From a checkpoint of a small transformer trained on Wikipedia.
Size: 12 layers, width 448, 7 heads of 64 (1 for keys and values), MLP 896 GELU, 18.8M parameters.
Architecture: LayerNorm before each block, normalized queries and keys.
Training: a variant of Adam for these matrices, 3650 steps.
MLP neurons of a small language model. Each row is named by its layer, matrix (down: output weights) and neuron, and shows model dimensions 208-303. Each number is 128 + 24 x the weight over its row's rms, rounded and kept within 0 to 255.
Before each neuron's rows, "fires before" lists the tokens most often just after its 100 highest values on Wikipedia text that the model never trained on.

fires before: " of", ",", " in", " to", ".", " and"
L6.down368 [127 144 154 124 138 107 119 124 104 109 125 153  88 109 163  99 135 111 116 107 145 136 128 127 149 114 161 108 126 141 151 103 155 101 204 135 124 103 162 107 120 132  78 133  97 128  99  80 139 168 130 136 146 140 149 135 123 143 108 116 159 120 145 180 138 139 150 153 116 160 155 163 111 122 137 145 138 127 146 185 126 171 162 103 100 115 177 144 116  84 127 151 171  89 102 144]

fires before: ".", "\n", "==", ":"
L3.down39 [127 150 130 117 161  84 146 108 118  63 100 106 133 127 120 125 105 138 136 134 123 144 135  92 165 147 132 105 136 133 130 174 120 127 139 139 135 112 151  86 123 110 135 156 129 157 129  96 111 166 105 123 108 138 133 137 100  74 147 150 207 159 171 126 163  95 136 129 108 117 136 109 131 158 159 133 130 134  81 122 151 140 133  85 101 139 153 114  94 112 137 145 137 133 132 131]

fires before: " |", " (", " ", "\n", ";"
L7.down651 [143 114 134  83 107 142 133 117 101  68 150 116 121 139 100 107 157 132  99 162 131 145 138 120 115 119 133 120 147  93 153 111 180 119  82  92  70 104 111  95 123 139 118 134 109 133 115  99 156 101 117 124 182 149 146  94 120 126 102  82 119  84  81 108 127 121 117 127 140 107 122 143 118 115 160 134 143  98 152 169 139 131 142 141 137 171 152 141  91 114 107 144 164 178 140 111]

fires before: "\n", "==", " =="
L7.down424 [148 118 186 164 159 116 121 137 139 114 127 121 139 128 166 176 122 178  96 129 119 117 131 121 136 117 141 122 141 105 133 116 112 109 140 101 138 146 133  87 151  92 100 124 110 124 137 102 148 135  53 128 130 168  99 136 121 111 155 113 116 125 130 176 104 128 111 152  96 110  97 125 126 109 115 153 101 117 120 155 173 149 158 134  94 105 107 178 167 111 111 128 108 134 140 128]

fires before: "7", "6", "9", "5", "8"
L3.down7 [115 122 118 117 172  97 129 100 131 139 152 129 113 101 127 163  87 191  95 116 107 109 123 103 116 130 116  86 134 122 146 130  96 131 127 148 152 112 134 130 125  98 148  98 133 102 140  94 140 135 108 127 136 149 104 112 123  82 118 126 125 117  89 171  92 121 115 185 117 162 119 126  98 114 112  96 131 125  81 191 116 122 118 153 132 120 137 131 164 164 138 120 112  98 153  97]

fires before: "8", "7", "9", "-", "p", "6"
L7.down105 [175 132 161 142 156 119 138 135 148 157 165 156 105 106 142 128 149 124 112 171 128 106 130 168 116 118 121 132 142 160 121 179  89 130 134  87 108 139 139  85 122 120 168 138 138 160 153 135 116 171 104 105 109 126 131  90 104 125  89 171 113  97 158 159 124  97 147 122  91 133 160 162 128 122 109 132 119 116  84 132 161 166 120 116 137 150 154 148 158 101 125 102 147  90 131 154]

fires before: "9", "0", "7", "8"
L6.down422 [116 156  84 167 120 148 124 162 146  77 191 125  91 119 117  84 112 128 146 105 118 159  90 146 102 131 135 142 148  95 109 117 133  91 161 192 128 154 135 151 117 120 136 140 151  96 131 100 131 113 119  88 187 137 111 127  98 105 111 127  99 116 143 101 137 156 132 149 124  87  79 129  74 140 124 130  81  73 156 130 150 126 148 138  80 109 155 141 184  95 140 102 105 139 110 158]

fires before: ",", " in", ".", " to", " on", " with"
L7.down285 [179  98 103 129 105 138 122 131 111 105 114 142 136 102 171 104 135 106 153 156 118 150 141 127 146 135 154  80 111 134 141 102 133 115 141 138 134 117 173 160  95 126 176 147 100  90 109  77 195 176 149  98 174 102 146 126 136 110 142 141 141 153 115 131  97 119 154 119 134 118 149 110 105 138 102 131 180 114 109 115 141 137 126 122 139 102 121 145 127 160 123  95 125 165 122 109]

fires before: ",", "==", " of", " in"
L7.down576 [126  85 122 128 136 117 107 125 147 115 137 166 101 126 142 151  95 111 132 142 149 118 120 115 129 115 128 101 120 120  85 151 115 114 159 118 140 116 119 110 136 143 148 150 138  96 114 118 160 149 174 129 158 158 127 166 130 116 115 156 145 100 101 126 103 100 144 157  85 118 150  93 129 111 103 116 130 119 177 193 119 166  97 141  85 153 130  99 149 134 136 107 132 158 130 101]

fires before: "6", "5"
L9.down26 [131 123  92 127 114 105 124 160 154 129 154 161 103 124 123 114 125 142 158 161 109 121 135 171 125 103 152 175 172 129 124 119 137 117  98 130 121 146  91 105  94 140 140 119 101 105 113 179 104 144 156 179 169 128 135 106  89 131 120 175 114 135 152 140 157 108 103 104 123 117 166 127 124 125 111 139  84 137 147  91 138 141 137 119  94  62 167 143 150 136 182 151 140 106 164 106]

fires before: " ", " the"
L6.down438 [ 97 122 127 111 168 147 162 134 120 151 147 129 137 117 118 104 130 139 169 116 128 106 124  67 162 134 114  92 115  95 107 129 131 117 116 121 138 149  93 117 135 124 110 105 127 150 125 164 162 126 121 133 144 120 129 105 147 139 114 141 100 159  95 149 121 125 134 164 132 154 126 146 135 144 158 102 168 146 157 144 140 142 115 140 139 120 134 133 135 138 122 101 184 117 127 122]

fires before: "\n"
L6.down61 [115 162 153 122 141 124 120 153 124  88 129 166 110 160 108 145 110  80 152 125 139 102 131 138 140 129 188 100 140 167  94 148 138 111 166 145 133 133 159  94 125 135 119 113 102 114 137   0 128 138 138 127 115 143 137 146 132 168 116 136 133 132 130 141 136 150 132  99 118 130 107 109 123 105 114 101 101 126 109 158 163 145 135 138 106 149 142 144  91  91 122  92 119 136 137 128]

fires before: "4", "5", "it", "its"
L4.down579 [160 176 140 125 131 103 125 135  97 115 101 208 143 173 118 158  97 134 138 147 164  95 159 113 106 142 133 114  92 133 141 100 134 100 177  93 142 123 126 161  82 148 115 128 122 143 147 153 120 119 121 119 133 115 130 116 151 118 130 160  69 117 137 150 122 130 116 158 135 131 128 140 170 141 133  80 134 131 107 135 122 146 135 125 129 172 146 141 128 102 173 115 132 106 124 123]

fires before: " States", " Kingdom", "0"
L6.down435 [133 119 130 139 126 101 120 139 173 104 140 106 148  88 114  90 131 139 127 162 152 128 147 147 114 169 137 143 128 102 174 141 167 117 132 151 125 133 161 128  84 117 142 108 117 116 146 160 107 159 145 165 134 147 115 144 144 130 168 101 105  81  95 125 139 116 133 123 136 120 116 147 118  48 132 150 121 119 175 111 142 115 179 119 135 168 159 148 113 140 138 150 109 182  95 121]

fires before: " ", "\n", " (", " —"
L3.down222 [115 132  87 149 161 104 159 130 140 189 115  99 115 182 126 165 133 130 146 152 108 120  67 147 127 151 135 149 126 148 128 119 148 122 121 132 113 144  58 173 185 105 104 109  86 131 107  90  86 150 125 138 141 100 120 131 141 106 164  94 102 107 146 107 125 116 105 100 124 130 114 162 138  96 124 128 124 133 123 132 145 123 145 171 128 133 129 126  90 134  90 121 127 140 116 122]

fires before: "9", "8", " the", " "
L4.down576 [109 114 118  97 142 154 152 123 116 159 148 148  96 128 131 136 131 137 120 108 144 104 129 129 120 155 139 145 117 124 155 168 163  93 155 145 124 104 154 123 132 132 144 132 129 117 156  72 112  96  98 100 110 190  95  97 124 129 123 138  97 137  97  97 123 120 147 165 145 117 151 150 107 173 134 108 132 144 156 156 111 147 128 162 124  95 142 123 102 157 143 137 131 123 104 122]

fires before: "\n", " "
L3.down353 [124 125 142 129 131 104 139 114 101 102 105 142 163 101  92 137 139  92 121 114 161 111 150 111 104 121  98  88 115 152 116  98  92 135 151 130 146 152 135 134 125 149 101 149 152 130 132  87 151 126 166 122 141  98 152 136 120 125  94  88 140 124 117 102 114 144 120 160 132 106 120 149 129 129 129 153 197 134 156 152 114 107 122 112 102 131 160 116 160 170 172 116 190 156 140  63]

fires before: " |", ",", ".", " and", ")"
L3.down332 [133 145 156 127 120 146 144  79 126  91 141 149 158 155  80  81 103  91 139 125  75 126 152 155 150 113 122 138  93 104 102 138 150 116 132  98 153  87 126 127 143 108 135 130 120 113  87  99 128 145 130 123  67 150 135 131 131 128 129 120 126 111 108  99 108 174 102 151 116 156  99 122 113 130 104 161  97 175 161 150 144 144 143 102 193 137 147 141 103 141 122 132 140 119 137 115]

fires before: "==", " ==", " of", " and", "3"
L9.down840 [162 129 152 128 157 111 143 104 149 137 106 143 116 107 118 123 126 129 143 161  98 149 168 103 109  71 124 167 130  76 166 115 155 133 169 138 162 140  50  96 121 127  92 114 142 167 110 140 158 129 131 101 122 121 124 153 114 121 114  80 109 145 132 105 100 141 167 127 141 122  92 169 111 135 155 173 156 121 153 129 125 131 163 144 160 111 154  99 123  86 157 173 136 170 182 141]

fires before: "0", "6", "2", "1", "3", "8"
L6.down518 [161  97 118 105 128  92  83 151 128 166 119  96 122 139  94 162  82 139 123 147 124 105 117  79  89 124 136 110  94 139 153  95 110 120 153 148 106 187 178 143 101 123 118  83 114  88 137 151 127 162 134 119 154 128 122 128 108 151 108 104 140 128 109 125 121 127 155 108 159  98 118 104 111 114 121 116 114 155 133 110 105 113 161 151 123  67 154 131  93 129 143 114 134  91 155 135]

fires before: "0", "1", "2"
L6.down78 [145 136 129 124 114 166  97  89  89 140 143  98 124 110 136 140 132  95 148 128 155 136 138 161 147 142 143 150 101 125  97 153 168 142  90 110 141 149 133 134 108 122 111 144 168 148 109 145 130 106 128 110 137 111 102 119  92 107  96 115 136 148 121 109 124  93 159  81 113 116  99 139 107 103 130  78 108 125 127 140 114 120 174 165 118  94 146 141 158 131 137  67 144 147  91 142]

fires before: ".", ",", " and", " ", " of"
L7.down455 [166 130  97 140 148 113 146  93 108  81 109 138 147 130 116 111 123 109 152 119 132 113 153 159 131  99 117 132  96 163 114 137 153 112 135 146 135 129 100 130 117 155 164  96 118 125 130 125 145 134 173  89 110  99 132 121 178 145 149 146 105  62 101  77 154 155 151 111 106 155 127 119 158 135 105 131 158 156 184 115 127 126  69 119 101 138 156 120 155 120  56 148 135 130 124 154]

fires before: "2", "1", "0", "4"
L3.down474 [ 89 127 141 144 127 154 156 108 141 121 145 133 124 132 124 200 167 127  99 106 126 104 147 134  78 139 119 138 115 123 138 137 207 172 157 154 110 127 155 118 148 139 108 151 166 116 148 106 105 146 142 157 153 187 131 171 120 124 117 136 135  94 129 128 100 135 152 151 160  89  93 105 150 109 128 131 144 140 141 184 165 142 106 155 124 116 142 168 188 136 136 144 215 104 137 130]

fires before: "5", "4", " ", "ax", "1"
L3.down674 [147 105 151 143  99 181 143 150 113  95 116 136  81 137 135  99 104 126 131 135 115 147 130 160 115 125 129 107 132 142 159 119 157  95 105  90 116 184 129 125 147 129 175 125 107 163 156 116 119 115 134 176 145 108 132 100 152 135 113  97  99 136 115 112 125 127 157 115  73 130 156 154 138 152 112 112  90 137 126  94 122 109  83  75 131 131  68 146 127 132  96 156 127 121 118 134]

fires before: " by", " in", " to", " for", " with"
L4.down92 [120 108 163 104 154 139 125 131 122  91 138 136 100 100 117  77 119 150 119 166 133 120 146 169 141 110 146 151 102 129 126 126 119  86 154  84 152 128  89 144 124 108 175 102 172  96 173 151 122  98 101 126 148 123 100  84 112 112 108 159 135 107 177 133 125  73  83 127 131 129 179 126  93 144 135 165 140 179 122 123 115 131 138 124 129 119 190 111 138 130 142 135 119 143 144  86]

fires before: "0", ".", ",", "4", "5", " "
L4.down472 [132 117  87 124 146 109 113 123 126 104 161 122 156 111 151 135 128 166 126 113 106 143 142 120 112 139 165 132 139 109 146  97 103 168 148  86 151 140  97 139 133 123  94 149 132 118 113 124 150 120 117 133 128 136 107 136 103  92 122 110 126 125 127 158 181 149  93 155 140 157 108 112 107 128 142 160 127 146 127 128  81 179 125 154 121 103 201 102  85 126 151 112 119  99 124 136]

fires before: " as", " the", " of", ","
L6.down498 [155 143 146  87 157 152 129 123 117 107 162 120 104 114 148 131 139 130 119  91 143 103 166 120 139 129 152 152 129 140 154 157 126 134 147 118 155  84 160 148 116 117  91 135 122 182 136 120 102 198 116 145 151 179  96 134 108 129 131 115 129  95  88 114 134 119 148 139 144 139 113 110 102 140  97 108 131 123  85 173  96 127 166  92 109 101 117  98  98 137 134 137 109 137  75  88]

fires before: " with", " to", "s", " of", ","
L3.down526 [110 121 128 158 143 126  96 118 141 168 111 165 129  94 111 110 151 133 137 127 148 131  85 122 142 130 158 149 107 141 126 152 111 136 114 116 113 112 112 137 118 135 116 117 106  99 101  96 160 156 114 127 136  81  73 122 171 125 133 116 129 146 127 136 139 144 110 125 130 103 142 128 127 152 148 106 173 132 105 113 145 121 115 139 144 123 180  84  69  71 114 155 108 113 131 137]

fires before: "0"
L6.down673 [141 118 133 128 111 124 139 130 136 129 137 120 131 142  74 112 132 153  81 139 104 114 138 133 113  93 125 101  96 110 148 107 147  98 154 127 179 123 181 130  94 128 116  82 125 140  76 152 114 150 124 126 113 113 114 157 136  96 151 130 123 153 126 135 108  99 140 134 105 137 124 149 134 115 134 134 125 143 127 127 131 128 139  89 118 107 157 149 169 120 144 138  99 116 109  97]

fires before: ",", " the", " of", " to"
L7.down568 [118 126 127 113 118 149 113 125 122 111 156 105 123 138 106 120 139  70 151 130 167 119 117 115 103 112 116 130 134 121 165  98 142 146 136 155 147  88 138 123 124 128 117 129  99 151 142   3 141 126 161 160 120 153 126 136 137 127 115 125 170 124 101  95 178 162 208 118 115 122 156  88 116 133 149 109 122  91 146 201 124 171 108  96 137 135 110 157 103 127 133 117 113 142 132 114]

fires before: "|", " ", "\n", "-"
L9.down0 [ 90 156 157 150 106 156 144 134 101 133 153  90 126 132 142 132 138 138 138 131 166 169 125 158 157  86 129 143 131  64 117 133 163 152 153 146 126 163  82 148 119 149 145 138 101 128 112  99  95 144 154 185 112 123 135 126 149 154 105 150 104 155 146 131 155 146 134 152 139 143  82 145 153 141 127 151  98 145 172 165 136  94 105 106 126 134 120 101 146 113 121 128 161 114  92 119]

fires before: " to", " as", " that", " by", " a"
L7.down473 [150 127 111 145 126 171 178 109  95 102 125 136 160  84 192 141 124 111 127 143 109 155  95 168 149 110 124 112 113 129 142 129 150  75 127 131 149 137 106 136 113 125 133 148 128 129 119 129 106 135 143 147 114  69 152 149 134 126 148 133 143 132 157 104 114 120 160 129 146 170 145 132 149 112 106 158 131 110 140 166 174 129 124  96 145 141  87 143 142 117 116 123 106 167 137 115]

fires before: "\n", " |", " of"
L4.down598 [ 89 156 146 150 150 107 101 123 117  80 108 136 133 139 104 133 118 110 120 130 126 149 128 158 132  91 125 173 139 142  71 123 150 145 126  86  70 128 137 108 108 145 115  97 150  98 140 144  81 120 179 147 137 128 124 159 117 110  84 118 124 111 129 106 117 110 133 125 136 111 131 124 145  72 105 113 146 131 141  80 155 127 158 146 100 101 175 141 157 140  93 132 132 141 132 140]

fires before: "\n", " (", "S", "ip", "=="
L7.down747 [138 146 121 152  99 159 128 105 130 145 165  89 119  79 144 139 116 119 114 168 109  86 142 143 129 157 150 120 152 122  92 147 153 128  99 128 147 155 174  76 147 120 120 135 152  91 100  74 110 184 115 111 140 113 103 183 114 175 153 101 117 116 145 151 117 100 116 150 160 143 149 121 158 132 145 142 158 101 117 149 179 128 158 160  93 115 134 142 125 168 122 131  98 135 123 151]

fires before: "0", "4", "7", "1", "5", "6"
L4.down624 [ 98 104 163 146 120 116 130 136 128 114 109 165 141 125 134 114 111 136 117 141 131 121 149 154 125 120 142 137 121 145 135 118 159 105 154  63 135 139 172 118 143 108 184 151 154 133 156  85 177 139 130 152 159 110 107 117  89  69 144 178 114 122  93 107 131 113 143 110 120 135 156 146 115 122 115 175 125 149 159  90 145 125 128 107 149 113 145  94 147 119 124 133 166 118 133 105]

fires before: "3", "2", "5", "4", "1", "0"
L4.down893 [136 122 101 162 126 174 136 106 122 112 116 105 156 130 143 106 114 133 140 116 178 151  99 140 104 100 163 113 116 146 125 124 160  77 129 113 117 124 103 111 153  90 114 159 124 138 129 160 131  93 105 118 150 112 170 115 124  66 115 146  81 154 124 165 147 123 143 156 140 150 133 112 166 109 140  99 128 149 120 131 133 117 109 115 141 106 114 182 161 102 156  90 165 111 129 103]

fires before: "5", "4", " to", " of", "les"
L7.down892 [163 112 125 145 136 114 154 160 131  80 126 197 121  96  65 132 117 156 111 118  98 101 127 111 126  76 108 142 156  86 125 134 125 100 135 101 158 166  87 149 101 124 121  90 129 134 134 148 133 117 101 108 143 119  76 158 117 117 140 139 143 102 142 139 136  84 111 134  72 112 143 148 131 147 159 156 174 169 160 124 128 136 150 136 135 121 171 155 160 100 171  99 134 139 166  94]

fires before: ",", ".", " and", " in", " City"
L7.down646 [158 148 139 111 144 145 134 107 101  85  84 118 115 168 103 131 157 112 132 148 148 111  67 134 147 124  87  70 133 141  92 130 112 131 165 120 166 111 126 109 133 120 150 163 110 105  91  49 114 101 139 151 122 107 129 161 128 176 119 137 144 126 136 166 137 142 154 150 119 174 117 122 109 108 144 178 117 134 166 167 139 126 107 139 105  86 106 119 140 133 164 115 143 121 137 137]

fires before: " |", ")", "0", "–", "6"
L6.down338 [143 142 128  91 121 141 129 140 112 113 142 115 148  94 136 141 152 128 146 114 123 112 125  78 114 158 140 157  74 148 110 138 135 177 149 126 101  96 167  86 165 137 118 184 131 145  86 120 133 112 104 124 152 130 124 144  70 134 126 128 115 131 143 104  83 149 111 166 160 131 176 144 148 122 136 136 125 166 173 126 104  98 140 124 144 170 168 163 118 134 139 159 127 177 143 149]

fires before: "2", "3", "1", "4", "0", "5"
L4.down86 [167 100  98  48 137 150 127 142 108 139 148 116 142 117 125 177 119 106 205  93 169 155  81 133 138 156 123 123 126 123 143 142 130 130 115 152 125 163 125 147 102 131  82 135 132 188 125 130 125  83  95 138 111 153 144 120 123 117 101 131 140 143 147 156 138 145 134 104 107 155 161 110 138  96 163 111 132 116 134 116 109 124 105 135 112 100 102 145 148 168 123 116 103 132 145 103]

fires before: " ", "\n", " −"
L4.down688 [143  99 126 128 152 123 114 116 118 191 107 147 142 106 117 126 145 128 143 126  94  96 140 144 128  86 131 141 118 117 136 114 156 126  74 128 167 161 115 146 113 151  87  99  97 133 127 140 136 176 137 134 138 121 103 132 128 114 151  76  85 112 113 121 183  92 157 114 128 138  85 152 158  89 130 131 110 139 149 131 116 125 116 140 116 149 149 132 155 103 133 137 108 134 159 146]

fires before: "0", "1", "2", "3", "art"
L4.down81 [171 154 137 107 106  92 113 147  80 146 151 152  71 101 155 136 119 101 153 142 112 148  97  89 146 148 114 156 177 157 179 155 113 116 159 141 133 100 143 108 184 124  94 135 122 169  89 100  88 127 158 140 186 103  99 145 151 128 127  99 144 162 102  91 112  95 149 145 131 125 139 120 148 125 120  75 137 132 150 174 110 132 154 123  74  70  94 152 136 126 136 128 108 124 132 130]

fires before: " |", "0", "3", "1", "ia"
L6.down517 [101 117 117 148 118 147 127 126 109 172 133 120 113 138 142 144  78 173 139 134 103 103 169 146 121 140 169 150 114 117 144 109 146 127 113 132 183 144 109  93 147 154 106 158 155 117 138 136 132 123 103 118 157 132 127 131  90 124 120 162 120  76 176 116 113 122 107 125 133 152 107 126 111 124 130 166 121 130  99 150 108 126 146 149 110 135 113 130 187  81 106 143 102 126  85 131]

fires before: " ", " (", " |"
L6.down257 [166 137 184 125  64 124  77 126 110  82 166 107 145  88 104 110  92 125 103 118 142 126 144 139 104 143 130 119 127 106  93 108 145  92 124 125 109 151  81 133 148 109 136 143 131 152 144 113 192 156 170 144  80 125 148 124 159 119 144  99 123 107  58 155 155 116 145 202 146 154 129 156 150 131 111  84 133 154 134 110 123 109 112  93  76  97 146 139 118 156 140 119 206 113 122 143]

fires before: " to", ",", "ag"
L7.down381 [131 195 125 122 104 137 123 164 109 106 145 102 126 157 106 110 175 124 152 164 143 140 108 148 140 146 162 124 145 153 152 152 158 128 142  82 123 139 126 142 120 135  95 153 111 138 103 112 102 142 123 162 167  81 152 122  98 150 139 119 125 119  70 109 145 137 137 102 104 115 128 115 122 161 115 126  85  97 150 160 104 151 103 117 138 158 159 110 132 118  87  87 104 198 140 145]

fires before: "5", "4", "6", "7"
L6.down475 [127 144 104 113 128 115 136 106 124 142 105 160 166 141 103 140 137  95 147 129 172 133 124 165 166 120 133 150 124 140 129 138 141 119 113 109 171 112 146  55 104  92 134 115 142 137 122 161  98 123 166 146 105 137 167 119  93  98 156 144 121 141 121 104  95 170 162 138  86 120 150 119 143 170 141 101 154 150 130 100 112 160 185 149 101 102 168 124  94 133 111 118 115 133 167 128]

fires before: "5", "4", "1", "6", "0"
L3.down426 [146 129 113 164 142 141 104 130 106 177 113 161 121 132 113 118  92  92 158 146 131 135 125 127 118 127 116 153 114 152 105 159 123 113 136 128 112 146 142 130  94 124 184 133 120  85 103  87 103 108 148 123 138 118 128  97 123 115 145 118 169 112 105 128 151  99 161 152 132 112  92 174 121 138 116 104 142 118 139 149  83 167 142  97 139 127 139 140 112 147 141 101 150 104  97 167]

fires before: " ", ",", " |"
L9.down214 [140 145  73 143 142 152 157  93 150 104  77 104 173 121 103 101 123 129 131 121 151 115 173 156  88 120 153 115 144 150 129 111 123 183 108 128 113 107  73 159 119 158  78 127 128 113 145 116 108 155 157 139 163 136 141  98 152 144 121 139 117 140 144  66 146 143  98 120 129 138 139  96 137 146 158 173 123 113 121 169 130 137 144 146 138 111 105 117  77 115 136 128 100 122 112 128]

fires before: " |", "%", "5", "9", "4", "3"
L4.down656 [128 123 141 108 125 115  86 139 161 129 132 136  75  79 121 128 115 187 148 119 169 115 166 131 127 161 117 133 133 148 131 114 111 113 122  70  66  82 152  99 101 169 159 145 112 104 137 107 123 145 110 164 143 161 106 138 140 105  98 123 158 162 101  79 157 139 153 123 131 120 132 113 100 147 138 137 143 118 118 145 109 109 124 108 134 130 172  92 115 165 135 126 132 105 102  94]

fires before: " ", " of", " /", "\n", "4", "=="
L3.down688 [125 134 127 141 135 137 169 129 108 121 138 148 122 158 112 121 183 150 154 127  94 160 152 140 129 162 112 136 110 108 160 107 119 163 138 113 124 101 113 149 127 145 123 135 124 120 119 130 103  95 116 155 115  85 112 121 137 137 132 128 104 129 126 111 156  86 113 124 142 133 131 150 108 160 119 113 137 144 121 142 164 162 115 140 148 141 132 123 137 123 130 166 140 130 113 138]

fires before: " and", ".", ",", " of", " per", " to"
L9.down314 [137 118  89 101 145 153 140 120 200 144 146 105  91 117 117 110 138 127 149 128 139 106 111 106 125  97 141 140 116 155 154 174 149 155 137 134 126  91 118 106 142 126 118 118 123 107 129 108 128 160 166 146 144 162 115 131 147 111 132 100 118 129  91  68 128 142 137 132 162 136 178 132 103 111 141 144 131 110 136 128 147 127 131 184 140 141 154 108 139  91 111  93 182 158 125 133]

fires before: "\n"
L4.down470 [107 105 156 135 118 133 110 135 126  70 115 114 130 130 118 173 117 121 127 169 136 122 135 104 108 129 154  75 154 163 138 146 151 127 145 112 129 105 175 120 139 115 108 160 141 103 151  18 108 129 136 159 112 158  83 161 101 141 114 132 145 113 155 138 180 144 121  89 135 135 105 133 144 169 168 112 141 143 150 163 111 118 153  85  91 119 122 130  69 106 139  98  99 161 145 112]

fires before: "6", "7", "5", "-", "8"
L6.down24 [120 106 124 101 143 124 125 124 136 128 125 106  99 101 108 129  90 164 149 186 123 155 145 121 122  86 129 112 146 124 134 107 113 144 120 114 134 112 124 111 129 134 149 141 143 124 110 151 132 167 156 124  85 107 113 154  90 134 139 158 123 120 135 132 132 118 126 108 119 134  93 120  94 162 152 144 157 176 139 120 132  97 158 163 130  86 151 120 166 156 141 115 107 117  88  87]

fires before: "s", "0"
L7.down209 [133  93 135 157 129 125 145  98 128 111 122 106 104 122  99 111 120 146 113 126 141 145 123 104 110 106 130 103 108 135 162 110 104 133 117 157 134 112 132 132 102 140 163 115 149 124 131 123  84 168 102 169  69  83 143 140 155 146 140 136 126 130 125 118 127 122 144 143 125 177 125 126 118 127 122 128 136  99  95 117 129 125 179 114 120 119 104 165 126 126 116 148 139 131 122 154]

fires before: " in", "7", " by", " on", " to", "6"
L4.down643 [127 102 148 141 117 149 111 179 130  98 116 164 117  96 111 135 123 122 150 106 101  77 115 123 122 144  95 134 149 151 127 159  99  92 141 152 131  87 102 121 179  94 116 159 188 146 172 120 107 103 144  96 123  98 117 115 131 102 121 178 112 129 136 109 153 128 162 141 156 120 166 147 158 114  90 186 148 192 135 149 130 121 149  98 131 148 147 120 184 149 107 119 127 134  96 136]

fires before: " |", "1"
L7.down867 [172 154 103 195  86  96  90 142 131 111 145 153 118  92 121 117 118 127 114 117 146 140 141 148 126 135 139 169 189 146 129 102 145 119 102 126 109 193 148 107  89 158 126 100  82 145 112 159 103 142 189 128 114 136 142 144 146 144 126 126 154 127 106  83 162 146 147 120  96 132  96 142 154 129 130 124 147 153 188 109 105 109  96 127 137  50 139 171 134  85 127 157 138 143 139 147]

fires before: ",", " the", " a", "4"
L7.down134 [140 123 126 135 120 121 133 148 149 114 137 166 108 152 106 126 129  88 131 124 144 155 141 133 109  96 136 140 137 166 147 141 150 146 131 148 164 122 114 124 131 115  78 117 130 135 141  97 132 184 136 116 112 110 101 149 121 124 112 122 137 138 110 143 125 127 140  85 137 127 118 122 130  94 162 138 131 115 129 143 135 136 106 143 128 157 121 138 125 136 145 112 126 119 150 145]

fires before: "==", ".", " ==", " (", " of", ","
L7.down369 [115 116 107 135 134 149 135 138 178 152 150 149 124 123 160 102 131 126 115 119 103 122 112 120 112  75 151 180  64 137  57 127 130 101 132 121  79 115 132  89 156 126 132  70 120 135 167 167  91 153 144 147 121 123 115 125 108  94 122 117  77 127  98 131 144 142 159 142 108 161 153  98 140 147 146 129 125 102 134 129 146 156 158 148 118 127 135 106 125 124 113  85 160 148 141 128]

fires before: " |", ":", ";"
L7.down435 [127  80 149 160 111 153 112 131 109  91 127 127 145 131 137 102 131 132 132 116 133 114 121 146 113 134 181 170 128 109 120 149 149 104  99 189 100 122  93 138 105 124  94 125 111 148 159 137  89 114 101  58 153 133  73 125 111 148 100  91 174 121 127 149  91 140 131 124 134 131 125 143 156  73 141 126  83 161 126  87 115 158 104 109 170 134 139 102 133 124 101 103 112 111 139 128]